config.yaml
n_head: 6
head_dim: 128
qk_norm: false
init_std_o: 0.00556
lr: 0.000642
lr_head: 0.00619
schedule: "wsd"
decay_fraction: 1.0
MLP neurons of a small language model. Each row is named by its layer, matrix (down: output weights) and neuron, and shows model dimensions 528-655. Each number is 500 + 40 x the weight over its row's rms, rounded and kept within 0 to 999. Numbers have three digits each. A neuron's up and down rows have the sign that makes its largest values positive.
After each neuron's rows, "fires before" lists the tokens most often just after its 100 highest values on Wikipedia text that the model never trained on.

L4.down507:502526531429519530540504501520447495503489503489453477472452571481524560570495490524493515468481492470485534492494516481535562542529461511497476444466497498450450480538473500428527510577439520493450460508510456568545464522424453482520501439482476512489470445536447425492512480504527528534424571446521507521497532506528512533445531424472552505434491529465456538546402463552568509500517
fires before: " "

L4.down1918:520529506511476527479488498606553573563470477410516454484431515420529506539519499464441574446506504516456543574488474497527473426458485482532508462442520457477542532454521459500440477543492516469505450506431527475520508536523490467514522473446513525510511457516556424554516563476523483510491508464528553468499498474464537536497547483438499455577490389537471475482471474482393525435504
fires before: "\n", ",", " and", " (", ")"

L4.down188:476535527503446532508477588458554515495495518484544501621463466465505403460517502438395475499509417485485499456472491434505480504508546459543509514521480498535418483546505548456535529579542511458478456468477566465511473483564516459494458546460485503513462519484546442474505450455518516478524520566505488494438402516476466474509472536500489499538425511522509551492508556541456450530449
fires before: " ", "1", "2", "athi", "4"

L4.down1193:479504515450476468590451469441534482476455492505498554569513503499410475535535501488514509516551529442492556473483558529571462507489475574435504506546548517504501576552488517472617474540523480549446449546460491480474522565590519538532531568424558463463483425567526492526584493481490475477472493451507509506487463566524532488501455565531528521432483505513423546538520514559494494559461
fires before: " ", " in", "\n"

L4.down1636:512512524581485538523506506499449534483479496501426506507447503507499496552448512462449508505512518508523538551511493525537523476458452496500461516462510495489493492469420478523490475559565476493523533475549554526401402472526480539503567496472476549503480525512492545487512515521483529554489490471485435470523468481483521507455434513494460519477436544430523719528493464415531499493521
fires before: " ", ";", " |"

L4.down1337:495519505492479574472502487480412484480479493520510588501519465425543420526538515460516506567531483513516468478496503457518491558484543455547422524525436508565494564467478472544501469474546499553455512537412561489405532520551518506495475537482474484422558469518495507449486452568514375484486489481570533511482449530526469548516462541465522488530463516492595643474458479529524502500491
fires before: " "

L4.down1308:507532531495545506499501486567563444512536453485473486551463546521547556520509508498492517480529515504568519478388434510531506431471471596509580496540541485551503556437473464475477467444459535505469470446468562535616493469505491508472471464506527524540488421564466492486512490547500472531485455527561578508523533553519460483499471528503520533541490463466485588466447514529524547461536
fires before: "\n"

L4.down72:528475530513509548527519446501397472422486520488591480558521468536512451495514441444590477531486503506589443572515475523527470516484493526471505528494545497534510504493455490448532504539468504508525549543455528491565495510491545507460553545532488537527474518579483526519498511490507491454485502508511487490512451492503571499595501449472532594519527507520499588475476467571488540486456
fires before: ",", ".", " of", " in"

L4.down586:503464435489471502516521577449514505509575496581431461479535537550424471424431489492455561495527456519517482518490498525482516483476454528535520501445455497479448514532508533462600490514540511522512519538493462536514535499478502602423484495523461450534527517574557499405487500574515450508527487530476537584535483507524385469470523453461465475497487547522533506497504470515490552508480
fires before: "\n", " of", " "

L4.down606:473482488595572513482551490482449525449506462453536563474522533504477508511536520511471466513464488548535468548543515437489457484567508423517532472452520440409462566522535454488505509565533481549493529490483607536522524540511480476538486529442481487468490561556547490543388544466554592527465505535551530523536499548482539447504515497565543478508491480493486522532583450489482519529505
fires before: ",", ".", " of", " was", " with", " were"

L4.down928:498466529426524524546546487569499492465511512507492501492518503510514390544463524472463532522462476465489432578519425500480535465551490484482461597523530405589467510530498526435512515521428572540476471467510491517537505432492467519501573547484558493569469476499510500425571519581460433534441511514532522522503493552490492468486484555493510515573483505510503581474506471588503530526492
fires before: " ", " |", " vocals", " of", " &"

L4.down1736:477492532508463425549512510477507538502551561502460516474524530533525515483534542486509529537558516497532432540535495587544508528563452523569460501455524487479473445446470439518488461494495553471495524508552518429534578569528493470518507526526493557525482479497462573500453396439509528482449518538526452484481527531538515430489451512473515515509439450491470687491535445486606560474501
fires before: " |", " (", ",", " and", "berg"

L4.down1651:479511488528410465514494604507443535501530511438503506514463514530484518471558504487493487569480556421531478495479484517471437551452579444511496531501517497475443524534497501502460540476496531535469494447486504436521485608543478529474495512516481498482526489574545510558511495514514435526437495563546458540476532531553476461471570497507553491538534456483545467488531585532487483513543
fires before: "8", " ", "2", "6", "7", "9"

L4.down831:542478447527478436575592531413495406426480520532521493563521581518545516518549524505459522484439474485504527484507473565526465523506535549471511518564489510512499475427565532468502459502565544548481455492503486512555460507509518491432546516509573548522524452554489517480533429492459532531519445519517519480459502393514468518443487429452475543545473473567514678486490529528546483533510
fires before: " |", " of", " in", "–"

L4.down421:543500481464507437504475508556433503559511453568516507445489545530491499475498474512491505526455448475574427503491542474537483555540465441520505515417603474516542488481476561507509543514537513490489494507516486528501524485559498459544533470510501551471465465478437546435529438446540494517522549513470459474482554518492485452502464504473447475497464445459454734518408476440560493525527
fires before: " |", " (", " is", "\"", ","

L4.down1097:457499426583425568517533452539491427503540471463469501492517504519522518513486467487509511516497498435446466455412514576474501517464530499522457438409369441559438489489482494389514509569506542511494522579535440541516474505410499445467534565524498481544471519582470458495477499509504507521484440566558575486461501565512430484457539414455511460482431489571602611486501505545471454428505
fires before: " |", ")", ";", " "

L4.down299:412477476436560520510538529574542530456540521510460480583456454548479494527509474543519437460409515434483578511526524536557525464451428536565511484525481537470494564521466512542482435420522475443536426464482470479546486540518489476490447486473498504467490544501468475547480438452523530470536505474479507543558481521577513465568467532532564472509470448476445633492474525451543444549455
fires before: "\n"